From a checkpoint of a small transformer trained on Wikipedia: 4 heads of 64.
MLP neurons of a small language model. Each row is named by its layer, matrix (up: input weights; down: output weights) and neuron, and shows model dimensions 80-207. Each number is 128 + 32 x the weight over its row's rms, rounded and kept within 0 to 255.
After each neuron's rows, "fires on" lists the tokens most often at its 100 highest values on Wikipedia text that the model never trained on.

L6.up426 [118 140 111 133 100  96 141 104 142 123 120 120 124 152 169  80 137 122 122 114  58 135 161 147  76 109  65 147 108 131 104 148 113 101 228  66 106  86 126  83 118 144 128 199 145 141 123 213 172 180 122  79 129 147 116 141 113 131 183 127 155 140 127 144  85 103 175 127 177 156 114 113 162 111 131 120 153 114 108  88 128 157  70 183 138 112 165 109  74 132 152  84 150  96 103  99 149 116 109 123  85  88 147 178 158 157 173 173 213 156 149 165  87 139 140  89 152 102  90  99 103 113 133 184 123 130 117  90]
L6.down426 [ 73  91  97 116 149  97 156 146 159 144 190 137 112 144 184 152 159  96 179 135  79 105 159 126 122  71 118  59 159 141 149 101  72  41 117 112 118 127 139 127 140  65 140 123 153  71 156 140 168 131 125 114 127 110  83 122 125 107 143 152 126 117 160  94 124  58 132 201 137  94  94 176 201 164 190 127 171 112 131 155  96 194 127 134 141 123  97 141 157 137  87  97 126 122 100 157 149  92 173 142  92 157  94 108 129 100 155 175 116 127 147 164 166 105 194  84 128 135  73  97 156 136 105 145 117  87 142 146]
fires on: "=", " the", " a", " ", " comp", " his"

L7.up517 [129 110 166 154 178 152 100 145 149 131 148 158 117 131 154 114 187 137 134 147  77  71 107 136 145  90 102 179  80 140 171 136 120 159 119 168  80 161 130 169 143   6  94 130 166 121  74 160 163 140 141 122  93 160 140 131 137 156 156 146 130 149  87 175 136 127 104 112 140  86 121 160 186 136  84 100  86 158 142 125  98 119 107  73 180 163  75 110 144 133 155 134  94 152 102 152  72 130 106  77 139 141 186 132  98 166 117 164 168 163 132 146 116 147 104 153  99 139 158 136 149 130  68  96 114 165 108 154]
L7.down517 [145  85 136  84 101 122 141 152  80 112  78 122 192  83 120 175  51 144 120 138 122 152 132 102 128 160  88 142 168 149 128  65 128  88 132 143 159  97 141 132  96 158 157 149 104 132  69 169 146 118 115 156 180 128 122 175 135  64 175  94 145 102 202 182  72 157  76 112 106 146 127  78  72 126 115 144  98 158  70 116 131 157 124 151 144 183  89  99 144 159  84 148 119 146 127  82 178  98  83 101  76 143  98 154 156  81 107 148 174 125 175 100  68 139  71 115 174 148 153 124 144 130 144  90 247 155 151 119]
fires on: " of", ".", "d", "r", " and"

L6.up546 [136 132 120 144 186 162 104  65 153 135 146  97 164 118 142  72 136 164  72 100 105 125 117 162 178 115  69 157 129 135 148 107 160 159 140 101 232 131 150 195 118 122  89 131 138 109 142 133 141 110 127 175 124 117 142 108 131  68 135 147 101  96  68 137 110 130 107 133 137 153  89 122 133 148 153 128 116  54 122  76 107 149 164 130 109 156  83 128 122 190  97 120  48 146 126  95 124 141 118  45 178 143  92 170 131 103  89 190 223  83  68 162 108  69 165 146  91  84 162 145 153 165 139 110 119 163 128  88]
L6.down546 [158 109 106  92 102 148 140 147  95 104 116 102 141 121 144  97 105 171 126 124 148 118 127 145 153 108 126 143 168 129 115 118  94  91 161 125  99 104 184 113 129 146 107 207 179 126 119 107 168 107  96 158 172 161 138 132 141  69 109 104 132 179  57 133 126 125 118 139 155 145 181 107 131 156  89 136 125 155 161  76 114 114 186 206 163 148 133 117 138 166  29 120  48 144 113 152 118 101 118 151 128 101  72 150 166 113 173 122 148 113  89 106 151  98 105 128 166 142 142  90  91  88  92  88 130 123 136 124]
fires on: " and", "-", "–", " of"

L7.up418 [171 130 184 163 114 146 153 159 183 119 133  90 105 127 128 157  97 113 156 133  46 128  96 108 102 151 158 140 127 108 102  50 131 168 121 160 140 137 152 136 106  94 163 130 211 151 173 141 168 162 201 123 143 166 138 101 148 142 145 179 129  97 165 115 127 112 128 106 126 176 103 161 110 138 138 186 149 123 139  53 158 163 220 114 199  85 130  99 146 101 136 200 110  35 117 131 107 134 176  90 133 111  96  73 121 119 148  83 124 141 162 148 118 150  84 147 183 109 135  89 157  74  86 128 100 151 100 183]
L7.down418 [171 111 160 139 165 102  67 120 146 115 158  52 175 165 152 110  79 154 113 129 144 161 140 105 165 157 137 111 147 106 148  99 134 157 135 187 178 108 113 145  85 112 113 126  81 161 195  97 179 124  93 159 106 164 199 119  67 112 119 150  92 122 133 151 129 149 201  72  90 177 118 118  76 110 162 118  87  86  94  98 181 192 165 112 175 125 131  70  98 119  93 132 135 144 110 120 142 119  82 164  95 156 139 106 165 132 134 140  87  99 209  81  43  96 140 117 147 141 160 134 144 124  94 168 137 168  72 129]
fires on: " a", "CE"

L7.up39 [143 115 152 124 153 120 107 134 161 124  86 126 113 164 175 124  96 100 161  97  91 145 192 154 124 144  74 161 151 203  96  89 186 152 130 138  75  95  83 110 140 106 108 217 100 136 125 105 149 159 183 139 114 143 181 117 115 182 199 127 171 114 130 133 103 170 149  96 120 144 149 162 101  80  90 147 131 126 152 117 126 102 119 169 101 118 164  62 132 110 159 118 126  96 140 114  66 126 179 108 153 120 163 118 137 176 155 136 175 135 110 130 136 164 124 110 161 137 138 131 114  80 120 146 152  95  68 125]
L7.down39 [132  86 136  95 182 133 159 132 155  79 156 183  40 171 146 154 160  99 113 121 192 147 108 100 146 179 168 155 135 133  66 143  80 107 125 150 192 126 108 111 142 185 106  91 136 131 149 121 114 117 117 128 119 110  95 181  77 117 147 155  74 132 140 129 141  94 110 161 120 107 159 153 159 112 146 108 106 149 139 113 101  94 138 164 141 148 123 105 138 135  50 107  89 104 100 167 106   0  69 146 117 173 182 113 103 133 120 152 146 130 172 146 118 183 151 140 171 141 148  44 161 129  92 142 113  87 177 121]
fires on: "s", "a", " a", " the", " very", "A"

L8.up4 [136  78 115 167 129  80 148 160 154 166 158 109 126 118 104 151 115 135 135 137  97 112 153 149 162 114  55 153 130 107 106  94 153 173 110 102 196 176 119 161 133  84 129 132 103 142 117 135 146 111 153  81  99  93 109 113 140 126 144  98 142 193 134 145  91 132 142  69 187 158  79 182 185 142  93 146 100 147 119  60  77 184 178 111 120  71 170 112 165 155 106 139 125  66 140 105  48 154 145  74 123 140 169 147 147  98  94 182 119  85 129 155 158 143 139 177  78 144 172 105 152 138  90 108  80 121  72 144]
L8.down4 [ 19 155  82 149 174 194 112  98 110 196 108 170  86 158  71 132 130 146 113  76 177 164  72 127 199 135 153 120 132 166  92 161 163 144 154 130 117 137 140 153 138 124  95 164 122 135 164 118 193 116 142 130 117 153 150 172 173 140 146 118 114 102  94 115 129 135 157 169  96 143 128 187  75  98 124 139 113 138 143 168 114 105 135 107 135  88 129 127  60 119 107 115 114  98  88 145  72 120 124 146 133 180  91  90 205 118 158 180 146 135 102 102 112 128  97 107 134 120 114 153 148 120 135 126  49  87 120 152]
fires on: ".", "–", "000"

L8.up185 [122 145  66 145 135  65 121 134 140 137 164 124 168 122 141 124 122 172 129 126 149 116 100 136 164 110 149 153  84 140 103  96 134 146 131 126 181 187 123 176  88  67 120 155 150 114 201 138 148  92 165 169 122 114 195 105  69 151 184 131 151 165 118  64  73  85 123 108 125  85 152 128 120  84 142 167 168  84 117 136  81 158 209 149  98  91 162  62 188 155 126 205 169  52 170 151 132 156  74 102 133 152 143 143 107 173 119 150  63 137  90  86 158 115 161 142 137 187 157  75 145 137 143 100  92 117  71 142]
L8.down185 [ 15 143 148 166 109 147 122 174 142 164 150 102  93 141 160 106  85 195 110 153 129 141 147 115 147  85 163 122 114 122  58 182 154 119 143 166 135 152  75 152 116 128 134 187 149 145 154 140 120 109 152 109 106 160 114 117 110 183 139 120 147  98 152 132  96 143 147 144 128  90 128  97  97 111 178 202 119  92 123 167  85 185 110  98 136  66 139  85 150 145 117 134 178  65 125 119 138 127 143  99 130 132  91  80  66 161 104 122 148 109 109 125 123 115 119  42 146  86 148 162 121 135 161 142  88 145 138 120]
fires on: "."

L6.up225 [113 107 124 128 127 146 153  73 117  93 164 143 132 149 152 123  97 117 109 145  92 105 159 155  90 107  83 115 183  68 151 124 137 156 162 164 172 111 103 154 121 158 150 172 163 132 107 136 144 160 199 151 177  72  81 166  96 146 146 184 106 121  94 109  80 146 129 104 134 129 173 156 147 146  96 105  60 154 105  85  93 127 161 161  90 198 140  90  99  86 156 141 109 142 146 127  91 132 154  91 146 179 139 167  99 128 157 164 103  59 124 104  88 160 183 103 128 141 157 136 103 172  97 159 103 122  81  93]
L6.down225 [156 131 100 106 125 107 111 127 125 122 152 166 176 137 185  77 210 110 151 156 138 118 103 194  89 113  81 125 175 137 152 133 139 137 183  92 119 129 134 121 126 125 159 103 132 107 108 146 159 152 121  83 115 169 116 113 107  84  87 122 143 118 154 112 134 116 148  89 217 126 123 154 107  98 117 200  79 152 120 170 192 150 167 170  97 107 115 129 105 113  94 126  75  79 146  71 192 168 146  96  66  68  41 160 189  89 171 123 126 136 112 130  76 162  85  85 165  98 107 121 118 128  76 147 131 143 140  94]
fires on: "-", " or", " and"

L8.up51 [128 135 117 138 168 129  92 130 199 185  98 111  94 135 133 105  86 145  62  99 100 114 144 114 150 156 110 134  97 130  98 127 134 153 130 159 206 122 127 128 137  39 152 118 167 167 158 174 139 252 170 112 159 120 184 111 151 121 188 128  51 159 148 101 118 154 135 137 160 134  94 177 137  88 136  91 145 106 155  88 150 140 162 122 163 116 127 170 107 177 148 175 111 137 106  83 111 118 120  91 142 147 115 103 133 156  53 110 122  56 137 148 130  42 146 120 116 141 127  92 119  69 147 165 143 121 118 127]
L8.down51 [140 108 142 120 174 134 114 135 101 116 118 127 140 128 129 105  69 166 196 178 121 159 123 125 123 167 135 110 150 113 193  93 182 139 125 103 134 146  72 137 112 124  94 147  69  65 171 169 144 159 139 141 139 167 159  94 102 192  85 163 153  82 125 130 155 151 183  79  95 185 174 141 209  97 165 182  94 118  96 103 122 146 187  57 137 167 103 118 108 128 204 110 138 154 138  76 137  77 146 180  84 104 134 107 122 108 163  89 198 158 164 146 165 121 147 164 100  72 120 141 187 173 130 136 142 131  58 116]
fires on: " a", " million", "ph"

L6.up175 [144 126  81 159 125 148 137 129 160 118  75 168 127 151 104 198 137  78 121 176 158  98 126  82 129 185 138 128 121 143 131  88 131 146 113 148  44 159 119 164 158  67 112 150 145 139  96 140 117 174 121 170 129 209 163 110 158 202 153  98 104 111  85 124 141 151 166 101 152 116  76 171 135 133 149  93 120 111 115 156 143  96  84 139 162 137  91  62 140 120 149  88 167 118 146 142  85 149 187 180  73 119 159  89 125 155  96 117 128 159 159 133  81 125 114 162  94 121 111 122  92  84  88 175 130 107 128 120]
L6.down175 [169  46 137 109 141 165 182 114 105  92  97  89 123 162 159 121 113 142 114 119  71 115 152 126 144 140 110 148 197 129 136 125 153 151  95 129 138  84 109 101  93 182 202 108 100 145 100 151 214 120 119 151 131 180 123 139 150 135 146 131 143  97 130 142 156 183  80 122 117 136 196  67  93 125 107  85 172 112  76 120 212 106 139 183 155 145 144 133 130 122 180 153 135 127 112 103 115 230 148 137 154 128 156 120 134 115  61 148 143  80 146  57 108 107 139 135 153  99 164 151 116 143 124  96 147 126 154 115]
fires on: ".", "oe", "ass"

L6.up325 [ 95 144 135  64 184  98 120 137  90  63 160 105 146 116 186 129 132  43 126 124 148 124 169 129 131 127  41 102 117 103 142  24 141 196 147  77 169 116 120 181 148 120 111  87  99 133 120 132 140 143 172 149 179  93 125 117  96 139 125 119 102 123  61  79 131 148 125 137 158 173 136 163 129 137  76  96  58 120 123  74  99 167 162 120 124 100 136  75 182  85 156 147 111 106 131 120 105 163  94  76 144 138 109 123  87 109  92 143 177  50 141  96 167 127 105 154 114 154 172  66 131 160  86 187 120 147 124 111]
L6.down325 [129 119  73 127  72 104 118 113  81 174 140 123 165 147 155 152 165 137 168 141 183 130 130 174 141 145 135 116 103 112 127 138 167 164 118 119 143 172 137 103 121 132 141 119 143 134  48 159 128  92 183 137  84 107 127 126  85 142 136  64  89 172  79 150 197 103  96 148 129 118 140 154 154 134 106 122 119 137  91  82  98 147 180 127  42 106 142 164  97 109 158  98 202 117 107 130 116 121 107  75 153 166  52 119 150 115 151  77  89  87 167  62  99 137 144 131 135  96 167 191 104 177 115  99 156  91 108 145]
fires on: ".", ":", "°"

L6.up592 [133 109 114  95  92  70 147 175  88 163 116 149 170 161 189 152  80 119 166 181 152 111 141 160 101  47  93 144 163 130 139  98 109 115 185 171 154  94  84 146  79 121 155 122 116 134  83 138 154 140 138  86 148 166  90 102 110  68 145 127  97 171 134 139 110 160 119 122 180 104 214 122 124 185 122 119 144 147 131 156 132 130 185 121  86 145 119 127 124 130  98  89 108 106 191 135 130 100  92 127 137 114 102  95 104 124 165 214  97  78 150 150 104 147 131 128 109 101 132 131 131 139 174 122 187 183 158 143]
L6.down592 [133 105 118 116 101 156 148 149 167 115 118  95 174 112 109 147 126 140 103 141  80 155 117 217  87 153 128  72 117 138 139 163 114 114 149  99 145 143 102 143 188 160 108 191 140 141 122 134 111 144 112 105  61 102 147 127 136 141 147  93 114  76 239 135 130 108 116 118  78 139 170 110 144 173 137  95 152 148 113 115 108  99 133 179 134 119 122 142 134 131  79 125 136 104 107 170 143   0 150 135  76 103 136  92 163 160 168 138 112 130  71 162 118 130 122 111 148 112 100 146 103 180 130 187 105 151 154  77]
fires on: " as", " both", " by"

L5.up229 [106 147 124 168 125 106 124 122 137  96 124 146 116 107 156 164  98 147 126 169 193 135 135 170 147 153 103 126  69 187 144 120 111  98 108 135 109 183 114 113 117 109 136 176 134 171 116  78 171 147  95  98 180 159 150 123 111 105 155 130  41 130 101 145  99 195 140 196 171  71 191  77  64 170 142 110 154  97 155 146 118 195 139 156 132 134 104 136  50 196 109 117 148 121 107 120 138 136  96 151  91 195 172 118 154 171 127 119  90 138  36 154 161  63 157 129 144 149  91 141 158  88 182 121 125 136 153 152]
L5.down229 [102 115 111 162 100 121 143 154 134 125 129 112 124  70  88 131 123 201 177  96  89 109 116 170 140 161 161 161 144 146 122 152 141 126  98 123 137 110 162 137 130 107  50 119 122  53 159 160 152  89 111  77 141 133  67 125 154 136 145 135 137 133 184 115  59 126 113 107 110 146 111 132 156  98 210 137 137 102 181  92 146 180 149 143 122 126 204 158 132 101  57 162  55 123 133 150 150  94 115  64 153 100 129  81 133 114 124 139 131 143 127 115  88 182 131 115 148 206 125 123 208 159 164 142 167 118 170 118]
fires on: ",", " and", "\n"

L5.up221 [156 113  76 115 101 129 167 116 151 171  68 126 188 165 155 154 119 131 153 114 106 117 133 166  96 136 136 209 141 126  87  99 137  90 201  76 156  97  72  97 152 115 182 164 121 112 119 155 130 144 114 121 127  44 170 154 106 125 164 105 164 121 112 130 111 187 133 131 137 136 129 103 132 126  63 117 178 105 128 106 135 130  72 142 109 153 155  89  82 171 148 131  95  98 124  96 201 148 103  99 129 126 168 174 139 159 164 121 122 125 127 106 121 117 131 137 130 177 130 156 120  81  68 102 137 144 124 113]
L5.down221 [132 124 126 164 109 147 125  93 129 168 123 130 113 162 199  75 108 124 147 126  55 152 118  85 148 145  19 119 146 162 105 167 142 107  68  83 103 146 116 147 125 123 129  95 146  82 112 132 156  76 170 156 126 139 136 174 138 132 124 112 179 143 160 122 194 207 173 139 108  97 102 177 150 173 136  74 154 132  57  71  86 141 118 117 172 131 172 138  87 144 155 162 127 177  84  93 149 130 130 173 114 121 139 144 182 127 149  79 125  89  71 121  96 102  95 190 111 127 145 124 139  89  83 125 125 101 155 127]
fires on: " Gr", " ", " his", " en"

L7.up218 [106 125 127 144 135  89 146 120 123  99 136 160  94 115 213 112 129 165 113 178  94 120 125 114 136 160 111 166 172 112 131 161 141 162 103 165 103 133 165 125 155 100 103 163 133 164 100 118 134 205 140 161 108 166 190 126 165 180 168  75 102  99 132 144 136 166 135  74 207 109 151 130 158  56 141  86 141  91 108  77 155 124 115 154 179 162 134  88 117 162 128 128  67  99 158 136 127 185 190 127 135  93 202 120  75 179  90 123 173 129 205  78 104  74 123 167  76 108 135 166 129  31 110 142 202 127 126 136]
L7.down218 [129 148  98 115 143 142 144 137 105 123  75 119 153 134 160 112 150 133 163 139 110 139 153 124 136  69 151 139 144 155 144  75 105  89 147 120 129  85 145 130 138 112  90 145 130  88  99 164  56 112 144  76  87 189  85 138 142 118 110  99 141 134 158  89 134 152 118 140 125  94 195 107 132 131 158  92  93 169 105 163 187  92 192 105 136 164 160 205 128 160 144 132 130 164 121 112 185 131  88 114  93 104 107  92 149  85  87 145 128 146 150 113 157 191  93 103 170 122 146 149 124 121  96  82 206  95 111  96]
fires on: ".", "O"

L7.up392 [129  98 170 133 120 114  97 126  93 145 123 140 113 130 180 145 105 163 111 186 117  25 169  97 132 113 133 170 128 125 181  86 123  96 170 194 113 154  93 100  77  57 105 156 132 121 103  99 140 113 122 108 120 119 128 127  73 101 105 112 103 111 163  55  96 110 106 116 123 111 167 161 164 158 132 111 180 110  84 130  80 158 122 131  94 134 117 121  97 131 168 134  98 115 144 166  93 131 151  96 116 111 137 111 103 135 151 162  87 139 192 142 123 124 159 183 150 137 127  58 152 131 122  69 175 139 111 197]
L7.down392 [ 69 124  71 125 113  77 162 170 187 123 135 104 179 148 163 147 140 104 118  90  92 148 106 159 148  94 110 159 159 119  91 135 123 142 171 120 183 106 132 124 194 117 123 173 149 135 146  88  80 154 149 176  94 108 100 121 116 157 178 126  55 163 120 148 156 116 123 152 107 113 127 104 149 133 121  62 151  89 123 110 155 128 104 125 146  95 101 149 211 179 130 133 147  63 182  62 132   0 125  83  86 157 128 130  86 161 126 103 134 132 112  80 138 128 128 154 130 152 126 101 105 163  60 127 121 188 109 111]
fires on: " by", " of", "ist", "="

L6.up586 [134  95 126  79 140 116 170 120 104  90 109 152 113 128 178 128  89 166 141 192  91 121 161 151  51 112 121 179 149 165 170 125 154 138 179 193 166 126 121 125  78 128 185 131 180 170 105 123 157 157 145 132 121 129 113 153 127  89 168 148 153 162 151 137 155 161  81  82 162  97 137  87 145 191 147 101  91 134 120 155 123  86 134 125 103 110 121 131 134  69 115 139 113  91 171 169  93 158  91 122 127  56 123  96 138 118 102 173 150  93 166 155  65 119 110  87 131 122 166 163 141  94 180 152 130  99  95 142]
L6.down586 [101  67  94 133  57 163 151 161  81 201 143 120 112 131 146 121 125  77 116  64 144 117 158 154  81 142 132 161 110 113  82 114  99  84 132 111 146 124 157  96 139 119 111 133 125  79 144 174 106  82 147 103  77 162  83 168  87 182 145  96 133  99 152  59 176 152 154 158 108 125 158 137 132 115 105  83 139  62 123  94 123 117 114 125  88 147 183 166 166 159 166 134 163 155 127 193 138 141 148 180  55 114 111 131 136 196 140 156 128  92 106 106 163 174 121 185 121 130 155 157  82 121  82 151 156 147 122  75]
fires on: " (", " up", " as", " more", " too", " out"

L6.up209 [127 172 136 138  93 148  95 158 111 138 145 129 121 117 138 127 127 124  80 170 151 148 100 145  84 166  91 128 155 164 118 139 145 117 182 132 139 152 103 119 114 121 102 171 172 170 143 111 136 130 162 165 180 124 156  92  55 120 167 157  99 107  93 125 166 173 137  89 142 110 127 102  92 117 200  90 130  82 133 110 162 116 190 206 169 131  92 110 129 108  87 118  95 109 172  76 102 130  87 133  97 110  73 113 155 163 175 144 134 124  92 181 169  38 119 146 138 151 114  53  83 148 109 128  49 177 132 117]
L6.down209 [ 33 117 138 138 106 156 125 118 138 162 181 152 157 114  88 118 170 118  86 129 170 180 176 176 149  89 102 169 137 139 151 132 129 151  89 112 133 175  94  88 165  82 147  88 203  78 114 169 116 161 129 131  95 132 162 160 131  84 141 114 182 155 144 102 132 150 102 117  94 136 123 152 110 127 100 184 128 109  77 122 106  81  92 147  82 148 120  83  53  89 120 144 139  92 142 101  70  30 197 184 163 168 124 131 149 132 150 124  89 159 105 159 107 210 143 123 134 147 131 116 107 171 138 167 102 132 116 158]
fires on: "'", " at", " on", " and", " New", "sk"

L7.up359 [137 141 106 121 124  79  85 154 195 117 173 120 141 117 105 157 127 116 128 120 134 156  94 119 118 138 145 141 106 138 157  54 133 148 161 109 205 143 124 164  66 124 129 169 177  80 165 188 164  78 146 133  95  92 134 100 102 161  99 118  94 139 110 145  58 107 133 120 132 186  73 139 149 128 173 151 160  70 136 170 105 186 134 114 122  50 152 133 135 131 119 160 142 129 126 152 189 142 111  96 128  90 153 201 135  75 127 173 143  88 106 117 206 134 117 168  91 124 150  57 133 167 196 158 119 145  92 131]
L7.down359 [ 38 160 155 151 137 141 137 103 132 168 145  72  67  96 114 133 153 172 153 125 139 163  68 111 150 120 144 111 185 189  75 230 121 143 120  96 152 136 142 117 106 131 137 125 141 102 153  80  90 101  84 117 145 167 173 131 126 151  97 159  97 143  98 112 100 122 157  76 160 153  84 186 116 116 136 158 150  90 149 140 130 106 120 126 159  83 127 178 133 151 147 151 106 103 144 121 145 123 112 112 188  96  89 104  82 123  82 121 155 167  92 123 148 100 118 170 113 133  86 145 186 120 146 126 135 117 100 139]
fires on: "|", "E", "–", "e", " |"

L5.up208 [135 138 131 139 100 160 143 139  82 123  92 138 197 133 181 102 112 147  87 133 147 132  98 174 150 111  96 162 126  93 129 143 188 152 162 187 142 129 107 205  99 137 152 164 174 192 103 109 120  54 143 139 170  94 133 142 131  86  79 103  98 130  68  82 174 149 120 147 158 103 121 158 142 108 162 126 106 109  75  66 114 135 168 175 137 148  70 114 156 136  98 144  35 105 186 166 112 137 111  98 127 125  61 129  80 153 155 171 120  34  80 110 158  95 178 172 135 183  89 149 120 156  62 134  91 173 142  88]
L5.down208 [ 20  91 134 124 106 125 123 152 162 158 152 139 146 128 108 110 171 114 128  97 193 108 190 152  34 146 152 197 217 147 203 138 139 130 141 162  87 143 137  82 195 128 104  99 128 110  71 114 146 163 179 159 160 133 108 110 123  56  81 118 119 128 149 168 156 151  99 147 154 118  78 122 131 139 139 135 115 110 131 110 126 129  94 174 152 170  71 119 151 113 161 104 102 137 112  78 151 131 178 163  90  66 169 174  85 141 123  58 127 129 167  61 100 132 102 108 123 112 164 135 160 143 150 110 136 156 130 126]
fires on: ":", "-", " and", "'"

L7.up2 [118 146 133  66 102 170 114 102 172 129 167 106 196  94 193 153  76 153  83 132 160 129 131 100 140  95  93 140  84 158 157 120 155 113 108 170 125 127 118 138 101 105 136 136 129 113 172 191 126 151 138 145  77  96 172 159  93  63 152 165  87 138 125  57 121 126 108 123 157  87 144 131  84  73 167 140 129 120 178  73  58 157 172 123 177 174  88 153 112  62 125 155 111 134 141  91 128 127 106 147 137 175 137  76 162 140 150 154  98  97 157  93 132  96 155 133  83 110 193 121 131 139  97 132  95 163  90 115]
L7.down2 [ 45 103  96 164  74 127 157 134 162 163 136 137 164 130 117  67 224  90 122  96 115 142 126 145 106 144 119 102 101 112 161 147 102 177 110 140 191 129 101 178 121 103 194 180 133 146 133 121 108 147 128 108  81 142 159 152 112 133 154 118 155  69 122 150 132 139 177 138  94 164 116 104 114 104 167 114 124 100  96 115  78 165  50  42 145 111  91 133 105 164 120 154 134 103  89 155 100   0 121 128 147 129 123 126 164 125 127 142 146 121  92 116 145 114 166 184 157 137  63 127 186 114  96 123 118 162 126 145]
fires on: " as", " of", " on", " to", " from", ","

L8.up189 [132  86 152 114 157 115 152 167 160 120 166 141 162 122 160 146 165 164  88 163 137 167 174 103 200 173  87 184  99 100 136  75 129 146  95 130 181 117 118 138 163 104 134  75 200 135 175 151 147 113 196 119  83 133 210 115  75 101 156  82 113 128 151 122 127 157 129 107 130 111 161 143 110  86 118 192  60  81 120  45 103 166 147 139 175 108 112 132  95 121 142 108 107  97 161  85 146 125 163 114  96 132 124 122 128 147 160 141  71 134 117 115 155 156 184 162  93  98 128 150  96 161 131 125 147 119  77 103]
L8.down189 [119  51 130 118 100 129 165 152 131 142 123 115 105 117  88 121 124 139 187  69 100 153 127 159  66 138 141 146 161 156 170 120 140  90 156 152 104 109  76 100 135 155 136 142 148 123 149 109  99 107 107 177  90 229 130 149 103 165 149 143 145 124 166 120 112 150 125  96 105 171 106  62  87 131 109 104 192 123 121 153  84 116 135  55 118 115 157 139 132 181 129 171 160 129  79 113 140  54 131 145 140 122  82 155 152 145 125 173 193 117 114 130 133 129 105 120 172 145 117 137 123  93 119 113 129 166 127 121]
fires on: " as", " on", "To", "For", "S", " under"

L7.up417 [113 146 108 128  83 150 107 154 180 118  59 139 160  78 172 169 167 118 153 207 173 121 152 108 107 142  97 145 119 132 150 140  98 118 112 178 138 145 126 125 126 172 130 121 118 106 104 150 138 104 118 143 134 191 121 109  88 140 148 110  91 121  79 179  91 136 102 131  92  91 202 142 136 148 158  85 105  56  94 164 131  98 146 107 155 169 158 148 104 102 125 105 129  98  85  80 107 109 102 136 136 162 189 104 142 111 146 125 111 112 159 144 125 137 211  74 109  77 194 108 154  74 139 157 203 151  73 162]
L7.down417 [ 87  94 117 107 130 188 142 120 107  99  83 123 141 134 139 158 152 162  81 130  97 148 156  81 185 215 131 170 123  96 165 114  86 128 126 105 149 108 113  93 112 171 120 101 133 126 117 119 181 126 185  69 190 120 162 146 141  86 103 109 152 103  66 146 129 107 119 159 138 156 142 103 109 133  75 136  97 128 169  92 171 121 109 161  99 129 130 206 132  90 132 102 154 163 105 127  57 204 171 178  78 153 134 144 118 141  89 134 148 146 129 111 154 135 113 112 118 139 124 152 114 103  96  92 136 116 195 184]
fires on: " |", ",", "."

L6.up565 [108  89 143 124 105 119 122 136 146 108 133 146 188  95 185 141 129 124 139 176 123 125 128 132 144 141 126 118 164  82 108 112 165 195 153 151  96 137 139 175 115  98 189 134 155 216 146 106 137 133 119 137 143 131 169 105 177 145 145 104 107 155 119  94 145 178 131 114 157 138  96  70  99  87 130  88 109 126 130 132 119  80 107 148 163 127  78 129 136 185 141 123  94  68 136 167 158 172 223 145  59 160 156 150 103 149 146 144 102 106 152 134 140  86 134 213 142 133 124 104  78  92 138 208  86 145 112  79]
L6.down565 [ 93  73 135 119 114  97 114 124  97 143 104 142 126 152 168 140 131  90 136 149  98 218 112 122 121  60 168 213 161 114  94 142 138 125 120 162  87 142 158 154 141  60 143 165 124 117  99 107 166  94 184 153  55 105 115 120 167 144 107 120 143 113 120 126 167  82  73 116 131 153 177 157 189 122 111  81 188  98 122 112 177 113 168 132 158 114  96 104 114 159 100 158 171 137 119  94 136 141  89  99 125 106 111  95  98 105 129  85 147 185 146 116 136 183  85 123 165 116 129 200  90 139 136 135 160 129 121 164]
fires on: ".", " |", "-", "–", "W"

L8.up618 [ 95 146 124  77 119  93 165  94  88 153 125 123 142 148 145 110 108 104 157 109  73 129 141 204 134  87 123 116 132 112 176 116  88 147 159  93 146 162 118 156 140 155 135 161  81 190 124 137 150 159 159 135 145 131 149 112 126 157 105 114 109 107  43 116 126 132 117 138 141 116 163 126 182 180  28 117 127 110 102 103 129 137 116 105  86 138 146 147 141 106 143 176 117  92  79  60 102 156  85  62 153 130  99 172 115 116 120 173 181  84 157  67 115 185 149 124 140  92 116  62 140 173 114 147 167 141 124  85]
L8.down618 [ 76 109  92 143 151 141  98 171 121 119 162 125 140  81  71 168 132 157 112  95 166 116 118 110 108 113  91  82 119 136  83 140 141 153 110 137 152 166 182 155 169 151 135 115 118 138 108 158 173 129 121 139 166 103  79 110  94 125 103 170 134 169  82 137 147 133  97  89  87 118 143 166 107 147 115 148 138 129  88  91 167 150 225 106 145  89  92 126 149 209  94  97 179 141  82  83  95 181 115  44 116 160  76 130 187 146 141 104 138 130 111 141 108 100 139 163 160 155 133 105 162 146 120 154  98 200 124 123]
fires on: ",", ":", " |"